Weights of a small GPT-style language model, trained from scratch on English Wikipedia: 12 heads of 32, untied embeddings.
MLP neurons of a small language model. Each row is named by its layer, matrix (down: output weights) and neuron, and shows model dimensions 32-127. Each number is 128 + 24 x the weight over its row's rms, rounded and kept within 0 to 255. Numbers have three digits each. A neuron's up and down rows have the sign that makes its largest values positive.
A block is one neuron, or neurons of one layer that tend to fire together. Before each block is what it responds to, as a language model described it from the Wikipedia text at the highest values.

Description: Commas right after a name or noun phrase that open an appositive, relative clause or continued list, as in "James Bruce Bibby, later…", "the regional chair, who…".
L4.down34:088122122131153110162163115142146128148135153125088102133116184127143130144144155131139133089103109111145140135092161143146101168124109126124109125136078109133087099185134129142132123135111143100145118139141150126162108107094141135059147130138078124153174103122124159143142165124094135119
L4.down79:161157119149138085155152151090148158147133124134153100118132143150111141111124151156092128152169086146175135110144125096159121140122134161116154122179118119051136154138086134175109124130106157124101166160121122097129160124119137161116119134113161107105120137147120119101138111110125124104
L4.down190:129131126201105113129153093140128132125133122088127091141093127179094127091161156130102135129096135096147159146141106136140118119162081122145131118073112092062130107155193106135143101125136119139142109101134123158112170111155114122092149104119132135116102139093114139090137139140098127131
L4.down196:105109144132161152115111127113130179112112139164118146117084110163161104096135099130096107167158122126135149143148155150089106130098123084101107148147163146086130143166138143126111117124079098163134086112145134149175115119144126131136179115148123159128157144121107134134146090118123112132
L4.down203:120095107167136128129149110123136101159157131118102129170119153121115138125104132131084099101079094124131171160112113139125127101125082120115079106152110122096113123111111091168108130123185148181129118116155139094181130100106112110070132134122113132107110110177158132114123140176074098142
L4.down289:131116130143153109119108157160136107104133115140095089145097147118124108054122154114118132118142135138105164094149138125133161158097157143148153100158141121128127116107146106136169162155116146097119117059082120119125163132122124153093138154153099132126158140101153133134120153121131107122
L4.down303:119093117089142156153161127104106132143071113116100130140099129117144088119100159114134113130102149123107131130098133147079118117155172142132103131155154112078139145166150120149151123175152119139101128110115148155125106129112145096078098103095160146160137122119110127121158134093122077133
L4.down320:128137145099112100202135151094130117141167141146147148151153161089110111135084163106128092119115120133141148121118123157131107161131091119109128065105112119110129128114145137140160095071134106105105120141139124128162125132144119147092106123138110117144143133122113126111177112142150125120

Description: Final piece of a transitive or reporting verb awaiting its object (praised, considered, inspired, founded), plus last digits of numbers before % or words.
L5.down189:149133138094111101116159101156123150107130084147159172141079124138182172132181122109124120116147122159141088099135113140134120109123163200127119144158114116151086130127128111108120129135145150124092126127203072130087136138130109110140127130139106153178090150100147130161129135098093118144

Description: Prepositions "On", "In", "From" opening a sentence or paragraph, especially before dates in biographies: On 31 January, In 2013, While on.
L4.down51:124135115117131157170168112158092137166112098124143137089155188130121152101130126133116119124149123059104130094109132113118139125114129117101129122139117182181152140126159122093130096150141127111146119117141139160118108125124086138096132114113146152121152161079165135110120125124108133156
L4.down96:149127068132054135091097119151124118107116085137126122145138164136150109070104138120100140106088123118120125147155138136121134124145098163152101072119120142129150162123134099132132102127127076137126123135142136094134127166138138155110158129135132148151102112120149117135171110143138140153
L4.down123:146118115128153141112164148114136134122144120099128120092125152109141161160107110153135126121154109153134160124172098117128135106096082224121110138110130118145104133110149118135121130129150175149130119127117095102127126113124128135096121082133146140168174124156130102123144135149089107122
L4.down237:130075121144103146095136141159146110172118113134165114125092134105107125118162141143129125116126098125130144116132143132141113140121154063097096153122162136134133120128121140108082114086101132131152183102116150172158130146115141160137184139121113102122174108065146108143155133117135142135
L4.down264:148179130096133143056142145115101160178124149115144137125165157116081133097111135127156140123129134117157144078155102109141159131121113145125139120118109142124111091128135127133106109122139110146168151135102086109094142155153125117113136122183120127093121167110158101108095168131128147173
L4.down295:106142102099114105124125085156123119103124099124165121180125121130136071135163072134152118105128142114142093121133107155152133121123126084177099108154154129098128128102109128139132108123142127143062144149087115150163129092169106124104152125136127111086105152154160097101165097118116132113
L4.down473:134149164147149098168149138117116115169140167107130155140096165164153117137136168130101083141150114110087161166112142136082122140114100142138120104168087098205094113112132105085093143107113115132106117154141093126141143114117154121121163114146114113146162121141127120110149158162090106114
L4.down486:103153109097141128165153091129135127152107137149121152095120120151100106127150167135132110056157103096156127095120126153110129123138129178128084174146110097127116127145087115139116164142158145139133133118119142083108154127107106150104151142156104104077170147125147129131135123125132125119

Description: Main verb or modal right after a subject in biographical, sports and historical text, such as won, returned, attended, would, may.
L2.down141:136099100133137163120129127122086124145110139127133135148128087115119093116126168122130110134104123119107126145138127118147129132085096140118107160106149147141102145127132130147144132139130087125109165123111131153155129119090155107134118082060106125111102129151151113158146140124093112158
L2.down162:154134121169122163104156209120095110136146109086151137102123097117154096113118128089148106134131142133105122124124137136121113138109103120134149129188170145119090092126142176099126105114116131098166124091099117126135148120118120164124109108130133129120109122087110093129148119127123117134
L2.down202:138107090125152107122062115138120116113124133120107125121149108073119150131134124145113112122174082123121163106108142138126124118119123117129120096153158118150163081082119103137120134103104106127136147154133147113152092126154188082175087176108118140151107115117101094131100141110139140162
L2.down208:106105140128121117139103113145135130147104137105100051120131128112154150156125197183156083138168201143138128094128124156115137082133104086126098132153158118106129129145147092110142148127139115091149070095127073130131137122115129137132106118106167132122126121115177122134159142136125130150
L2.down229:132152125153151116143160144118114134103137135134120119144204155111141095123144137133100150136162125144142127104123127109135179169110099171099177125108133121142098081165179133152109144157116124118109173123109129134162117135111156126116126091145127104117086160119124148192135144140160158096
L2.down286:114132149106165136117150119092126112173106126144103099115140150106128130119079121131150122152128132090123143140115131104122132143152113134164135107183197142173148169126160151097111111077150134100126106096086099159152162128119145098119127142135108115129108134142131144143151131135101153086
L2.down401:154141114123135166165105186127116114116134151116134138142125142153104123140148138166187087098143145168139075156124162113118147146092118121132155114190113110178140146133160106138130113117114079122116160064133121097170127105133108133157102169096139137150121115105107137107137147128117141130
L2.down450:111120123150114129123128064125143128122116138137125071173132174102141162102116172119136114128181126135084113097154112123129110142149122141173116107151109097124131114102101115110134130163152127143187122094082137126117132090138140114134127120121114128129123168109132113122133141132129145112

Description: Short subword pieces just after a word's first letter or syllable, mostly "per", "s", "er", as in O-per-ation, Cop-per-line, M-s.
L2.down0:131129128143097154110168139146126131138103145125120124119151125085156140159156157124158123133124095100107150133159127109120084098148153157123164089108084119134130080103140122141104156137142147149216143157109114130143136124138117133124124119169167138135166162107117136152124131125115121124
L2.down181:158100116137135143167147137156092112141120107136096122096108133134148081114136108118137108118106144116086097106117129130136137119144113117111160089105111134099088079144086188144109142114121156151136112180127092140115108113107168066145113115109153121104107150158191157146107166111115134099
L2.down207:082116117100128162191162166157128106141138162141129125174127115123093103093146105141116110132128155122131108147121155122176166155084135174079133099129153120158150128154121164126143135139137128113129103127109113117116134143138141126056104122165163157130084124195143144138114107178144088133
L2.down260:163122139164135166107135122121120128073118097112138157096146094128141156134117071163097101124161115154135104090111119107081119101134139091113146134100143150106104145119148128116161127118125129113159124070120124108170090124117156098149146107138168166157118152126118111112116156175114106121
L2.down315:137173102055139144137119131131089155170096147116093111142118119111080171121130166099164134117107126157134139093106176159133150140157166080144122135126144153134138121109127156161128106144152130153121176132137133100111117140097151120094100145085146164151073120111135124121123126120136140121
L2.down320:132119128113139153114128132142129131129143117106097124162122127110136152096103102062144128134115110158149120168139148139117154094127102130146112120141112129068135138135147108123133123136140162164080133156147156117145128141139097110133110098120111160095138118128125132163158140105147156160
L2.down365:107137139100098159075139099125089109133122139096142063117093122129114156092199138090117134139138111166107148122100134203120105095083154106128141153112132180147118111093163147132119131126105155132139164138128137146093139098128088134115138104107152146174156114096143122153126119172127120107
L2.down502:123107126126141146161134112095129103161107147082109119160128108112102196131108112103132137133120123136147109122147124119102103141142155100113074118155160147082124138101122151126113124118150140125132125077125088151162158160114131138131162103115115168125135150129147139140134091127115107134

Description: Opening pieces of words split into several tokens, often after to or in, as in re(ally), pre(pare), E-x(tended), comp(arison), occasionally whole on/over.
L5.down96:146124124141144118153118145129147159125141121102116165121112126131192172130150139140104153136166128088110119154150096132132151132115142134118143172101169116064150131107129108133130138105119149133117162127136139114140108136148105165124094185112165123097148127158125152162108131077131124177

Description: Subject pronouns and main verbs starting a new event in biographical narration, such as he or she after a date, went on, took.
L5.down435:112148154139125086160165105102113083141160112146129138125106113126139174126118121107166112131130104084152113135143070117131106122108086101113135156167123115140124102137137136135115130092183111093141108134117151149087104105087108128097165165137121117138130118137113127150187088142151113109

Description: Prepositions and conjunctions that begin a time expression, often sentence-initial in historical or biographical prose, e.g. From 1902, Since the early 2000s, Before that.
L5.down286:109149125155128126118082128142131124095134147107127152123097147132152062130135116140127153144148102142128109129088118154107124115116164154117128127170141164100079119168152152142146179070131134151113129100112120126129149109106095162152089104124115171127157174121117111100101122154147110118

Description: Short opening fragments of longer words split into pieces, mostly "re" as in re|ason, al|re|ady, re|ality, re|action, and also L|ivin', N|at|chez, l|atest.
L5.down456:120113085148107100149104148131142153108148126109142122097170099143121116130148083125157109096100153128153128123111084168133115137149112169098128114116146120163140122095127114156146140073164108121120105134135126124110137123143104093132146119126101117112110162085146104150091108173171182128

Description: Word-piece tokens inside split words, mostly "ri", "re" and "ro" after a consonant or at a word start (St-ri-keouts, Mar-ri-ed, Re-view), plus markdown table separator rows.
L2.down14:134147154190134184149124131137134143134184118116131153108140141144121141098128129094114102096154134149151175144149115155123170130133104140144119066135143154131158150141142188114129129115103164092138093142101087128151127099130118134122135124119165123139153166130155129160130139150115090186
L2.down150:088155136125103110141128098146134151116132108135070131108144171143122123110083164141133141134142107100128118101144133159100136099147103149124146116122145138087114112111134144099130118166116130093114131165144124102182077065133126097097137165142122158094095137131088139118080123134108096149
L2.down157:144097110168103123115078136191097146142121117115137115110120141165149143130141096115124116124125105088152126107105149111156093123122144132119073118130129138151139160099075140113151085103109133146126141111200123131115130141162094112119120123124131150160141143124117118133104166102116125143
L2.down267:124146135138131128136114186133145165117123118091118106150085131140117117114091096162119191076156148139123131083129135112135121117100142119110144136100109130099110110135108141144180112113115107129139149101116161098123113135166146087140141129145173161141106130117145189113166128141109083092
L2.down278:107141133145122141107076156127160137131114135121086120153122191109106134123087133072166126073169148108101166117117071112149130132129140119130084114135081125106095165143094159108154087137176107158136117147124155165154135104139123127100157127141158119115141085148147112144131103093084106138
L2.down281:118136102114124131111156143088137150178128105142102127144140089149103161134136129149153122093114144116117139099101118162151110145133179120135145110141144117116135150149102140170154098071111130126108126114091179163117145137137115150145154112092145130121143147105149116105092132147111122187
L2.down415:115130098170160135107118138127130088168122119074131117108127122106122114090122136172142093138120138117154142172092077183129130101147102168136120131134125164153095132091107131118131150112107103164161139141107160120112137107100122154077159136135178137149115123131178135099124143149087119149
L2.down422:123124153161139085146138112129129151146140127112114157139170130137097185141134108110144148146110125125087122084094134109118147117143127116166167099096107151119101144099114152111140157162076122139145168137108167092098171121144125126101132130118132134120099126145176127113136110135150140114

Description: Mid-word piece "ric" (price, Eric, tricks, theatrical), plus "from" opening date ranges or sources, e.g. from 1976 to, gain from.
L2.down168:155103150128136158082115136094203147138142113174124170119148104153113169057125146125120146146126104184116115154143084161151122110134121109133098142144160152123154107101133142113163131106127162140100127148122140121138165120123131133114159121176147106126145139140113143118107128089114128106
L2.down192:139091141098088079130134180140136145167104106131132163108138147130101183136100136112126121107132123104128149129122149121102077115121141094152135117127158099148165169081176131110140130104117125154117133095155147105089169105137158137106116122162153146155108152096104125158102108112147137130
L2.down210:129099148130082139119144138122143145120109162125097125108157125137132107141143171128081106160157131132122158150122117146107129129156116116130058101129129137096117170121120100115116146082134167136138110149186167115124143166145119136082084125163107115127127103157105127101117120118139087109
L2.down224:139094153099157123144147155155119167127105126116094089133087161115149129124140171156134075141174131172094105135104158165099116115092104165137111126140108169139131121129097112148136118116122138180181131123130149150123132142166132144091138126140119110156154119138154141108116166165135134098
L2.down241:131132118108113156120135131157095163108137161128122110119136096104125164121131142133125158150162089139130095125124140102086119141103132204132133134092117155131109144142135106098151160131153076122127083128131144113127121133111156112189133105123110122173146112146133083125154122155152108139
L2.down334:144173109109114160164187133127117133132153133147087186100156127063126136152135111129112139105121110127128103134114124139107137133093165195132165069136100108069169111148112119137148131131132129128135131126093112149112102081120143134140109133110083127102119108134099139161142144142109137150
L2.down382:123132133107108147135150167101123150155099122126124133159149138140145152183100083145091154099119130086119142098096078123096155139136150110157138110091152143097111125102112138099126152119120119144128103135154101126121129145121173145120091108166119125131154161128156158110105120158094165087
L2.down505:124123167109114151075185106096171133103160110163103157110138129140077138126091102165139139140089132151124138131142095131095153125119102157152134096160105121163126122152147165163141112121119157141116119098105127169122155138150150102087119112156110106105120116165095080083125128118079139128

Description: Closing quote marks ending a quoted phrase, term or song title ("bridge", "STOP", "Bang Your Head"), plus of or that after reporting words (claimed that, description of).
L2.down13:130158114163183150109110103124088115122147145100129144109130149125116088146148101122090161112174123149148150160121143122113134105138153128166137125146137088089126118121133124098081169115141163112123176152093117167151125148098158153145126148151103163123136147090127125117143164096144128120
L2.down74:163120109130140127145138135083160161057121117131113092141099113145108148158115134159126133118132108102110147124095084122127085109119111158120108119179163133087075094160121103102118126123140148108149136099095079163137145140113083164093150151139122128118135112147139114130139111128106111118
L2.down154:126142078152138136109131123174095138154111134132101154092112114129128112092102133117093088151150103079160118120151074118140106134139154127135146115117151159157152142122145135123103130118129149109148106131196167123110127160115144141107138115150124145131119160119131157083166115129096118154
L2.down285:136144120142137095128145125135119152136149105084126134165145075144145135172173122116135125127107124165072151111149091113132133154118097124170125142150118135113145114151126124131155143108161142094156099102123091164149145109136149126133063143128128113131113144119147098154102087139111165088
L2.down308:145192128108101111078126126137153143190128159115156127104134120141145173141083160129170149132074170140148157127111127139123157141108112164142125102148102114129123123098141072133117102143134152134095061111135171126159137132140137221136085130109142141116119149126162145128152097161119138096
L2.down335:110141119086109146090148135126113106160122124114127111130146122168152126147115177158144117112130096123113101122105143119112086070108115094098100108098096149107123142140110146056136120120143130109113111163102127175138142115130104104154064099149113150178099149153133136168106140154114070113
L2.down356:136135086119112125192114128153094167097133155110131170120124093112095121122145125090110146140126130087150108165093097137084099117147149118090133177121112153124165155123129130112127120128128133114160099124199174156141141120129092130147131130106141140119100084154129103128110117153137146132
L2.down370:116136150127117139123166117136143124100122154143140162171092114127112163138162113115123137124098142097126153137091141131096095156182154123127143119130118108107087149139192139153098128145131096150116160167115096083117105138095113140137107151072155137141127095146157087176135116151147104120

Description: The first piece of a word split into subword tokens, mostly "re"/"Re" as in reaction, really, reality, reorganized, and less often "a", "any", "some" or "two" before a noun.
L4.down3:155095146165175146112135135187096110155121112057167144107152136116134142148133103139135088099142123144121102173117133111124137110095119170105131167116103142165139114102158124125131136143051105161136159152126150157114086110129063151118135156110117141128112127127135115143163151124092125138
L4.down55:140125139139110140058107144089149143111127146123133147107122142107116151153083135159126119152105143102105175113099175116127128105116150129156158134130111177145116161135130162125113111169131143125127152115115120089145145142071133085103141114123139084138122169120123101105167114131109082141
L4.down100:161112126104139144097151154193125147128144144124110121127106109103150082139133119111126079124129111106114100123116125071093136152137128207118115151144146155126124092122121094139142184123151123118141139163116126158167148128091107184111143115098181135111126171124128118085148178152153119124
L4.down124:151109115161133076164114134143142157162116110118111131140173085113097133101140099129103153097100162151131141095151094108123160122165100133117152131087149108136106094110082150150151143158155147130084114135136203099132144140132087144121119176107160138149131100141115164108152152160167157134
L4.down170:093155177137135150126121140120133151088184128136132148123185150106183118112117113121100176146152160134150103123133069156149119167119106149135156138166119154083126178136135132135151120103112124132129168145149142139122119155119116139107172100159113149123127074150136136073144119124113140150
L4.down242:176138105146096109136147123159122108114123124127119117097108106179140116125122123147131100127136164120114112125124099125119097150116131092101134151103153121092139164126090134081122149134153126128112132161154112130133140098162149133126190127111132118137114120109097079143136082125117106157
L4.down317:135093061071129123128113146159158150130118132127149133144075134101172118157132166116096128154104093096135134114118156108130114119129104186144126162141133138058144100093117130101133145091055128110136154138105140107134139121135096137168121121105085106148144149136139141127152130110140153153
L4.down428:135177090141129115102148195134187129155141145083112125129120080126106130102141154095164164129178105143150117115126101142133121144117123118108122140098159141175124110108127119132124176128110131091124116078128108149152140131153126166151116117144117125112159150116146113098142142137165111129

Description: Double line breaks that close an infobox, list or table just before a new heading such as "= Cola =" or "==Track listing", and weaker firing on mid-word pieces like acc(ord), inter-p(reted), I-g(nacio).
L5.down244:106153144139183128129166124133155119134100156108152099119158116130135123105126132092143064123143100126125150108115146139115108111127113170128103144138140147148133146132123149115113156090103135121155120107121173129132107126115111144130135177138112109149110158096119126129138156089117170112

Description: The word on, and sometimes at or out, in phrases like came on as substitute, on loan, won on penalties, and sentence-opening On dates.
L2.down47:125145096122124114131095125109135139110129106081145150126150171145146116093126141110142136148156141148075114127163121098140113114134047127168155107121115117117167128110149113065096121138168121156093064095110155119098103100132169120095079075127110132137109115099159109158150136177135163128
L2.down126:130143099112121110134106169099111129154142170142127106141162120104119106117117165109123113123139136118123144128108119123149079167113091158131123164093084151136150141105127126108137156118157137105139113118194099158103162127101145138133100166145105099123132166111132104147126182105134119168
L2.down174:128142101121111095166109121101110176155107121141105135121105114144138077117147093118110150089136169138131166178093120138135107126165115142102132121085153136103158149096179135120140121145124157078124144134141101106098128129075145115129138134132153170156123091138130108174145127163117143125
L2.down194:107168136132107177110134167155116161123163106142109142132157156108114146134105102115096129122174143154101154098169129125142132144128158120134107103141130176118123119122152155145170083131117127129108132154141121105113171103141134114127131126148108130183084136111125120119163119098112148129
L2.down206:106104121128152139057145143116122147147107155126144115144188142150121113090112147135162149109172119146148124111139090141121129115143116153129127090119109132086129114143150132124166148115145107137159150103106128123161086141118117150129120098144095125115125138106190090140153125143106121116
L2.down287:089153122131148100098143126143138182115131121154144111149145173134133150126120120138094117143142111181158108111133135148093103111166162156066106111124112140143155136074105125169133152119153125144115133145142137108150133150132102165109150104136134107178179100102142117193181118136089133112
L2.down332:117111110114135091175095177088115116136124144128141087092141151103108137107142128140110148085160125129164154126117148138107099058122109157141142137113146153112171099099113144096136086139129146155180115085087119119131177123143153128104143087115128158148104110097128112135110123134132163123
L2.down436:134083128123161143121112128134127123122125090140174149144170126117152162113138142170125107153103136076149145118198162164124112133090138121140103148112114131134124094147132100129157102124104115113105130094139118147142131097160111102099117169089174110174121135146127141158088157122146103110

Description: Main verbs right after a subject, mostly motion verbs in biographies and plots (went, returned, moved, took place), plus suffixes completing split verbs (express-ed, reve-als).
L4.down171:135123131172115166119124149138111103135132131117108122128072146173142154108135120129163136154132080149144131142061129170125160088125138135172137099123111129031135141107119124087165076085137104154121118125121113108115128136149124164114134149145090107126175151100132124147127102173120129116
L4.down230:120117145138118111111091123109105119072114168159097138137084141148116097117141143057158098101103113084142099146140106185115112145141136158146143124125073144110093117139138130118133099128165137161130146137100147158126171092117117127124131133160092144151184154122152142134149173139161128126
L4.down286:157112094171130114174105101135071116147099136128153168147129108145134159131104173111108105081135103139155148142095123138151163120103163154091096144148173127082140123157122132109129095140164134115112102142117069119155170123112119115157120154089151078115159123089158112129094129131151142102
L4.down384:177134098124134108130138086108127144097110080079139140123152131100082110144160106112152134152126170134135111129122133129127169130128155168123095104153110122140086089090130106111132156122180124144126145122149108147124147126123111138132134106186105144128139129101161155146116153091146132157
L4.down391:088126121141108133111160124154112189090130122128102125118145119099144103113131136106146094092156144119106127123157138122100138087146131056111125165167127139124124118091122159082106128105172114125125122132134089172140176098139184108140114149093137144144120128102128143127108112122107107083
L4.down445:100105154136154115091137103122165157166133115137120164110133151113116122151097092168112136134104133127141093112168120143125101083138146133135124135118149107155133151135174189115145136042133148115134171154122127111132182190131131100149066118134145115129113103130139116111122123122141123134
L4.down481:136123135166150139150104129149100123093126138126193102150127142158124155120115062121132132153144144119121114168096140152131136140139187119122143119161167160109115118150155108075160132108134100131129130137111146101123146141179107125111126105106107133104125108107114141130139156110110156163
L4.down491:116120117136116109126139103075130163108118115085134128104130111141092135146073144134178132101157133084135123145106144170108142122075109173100139125135125058132107122138138124105087123127152114096146127097126122104095119121138134169114142107081101107103139117135170110115137118137085105093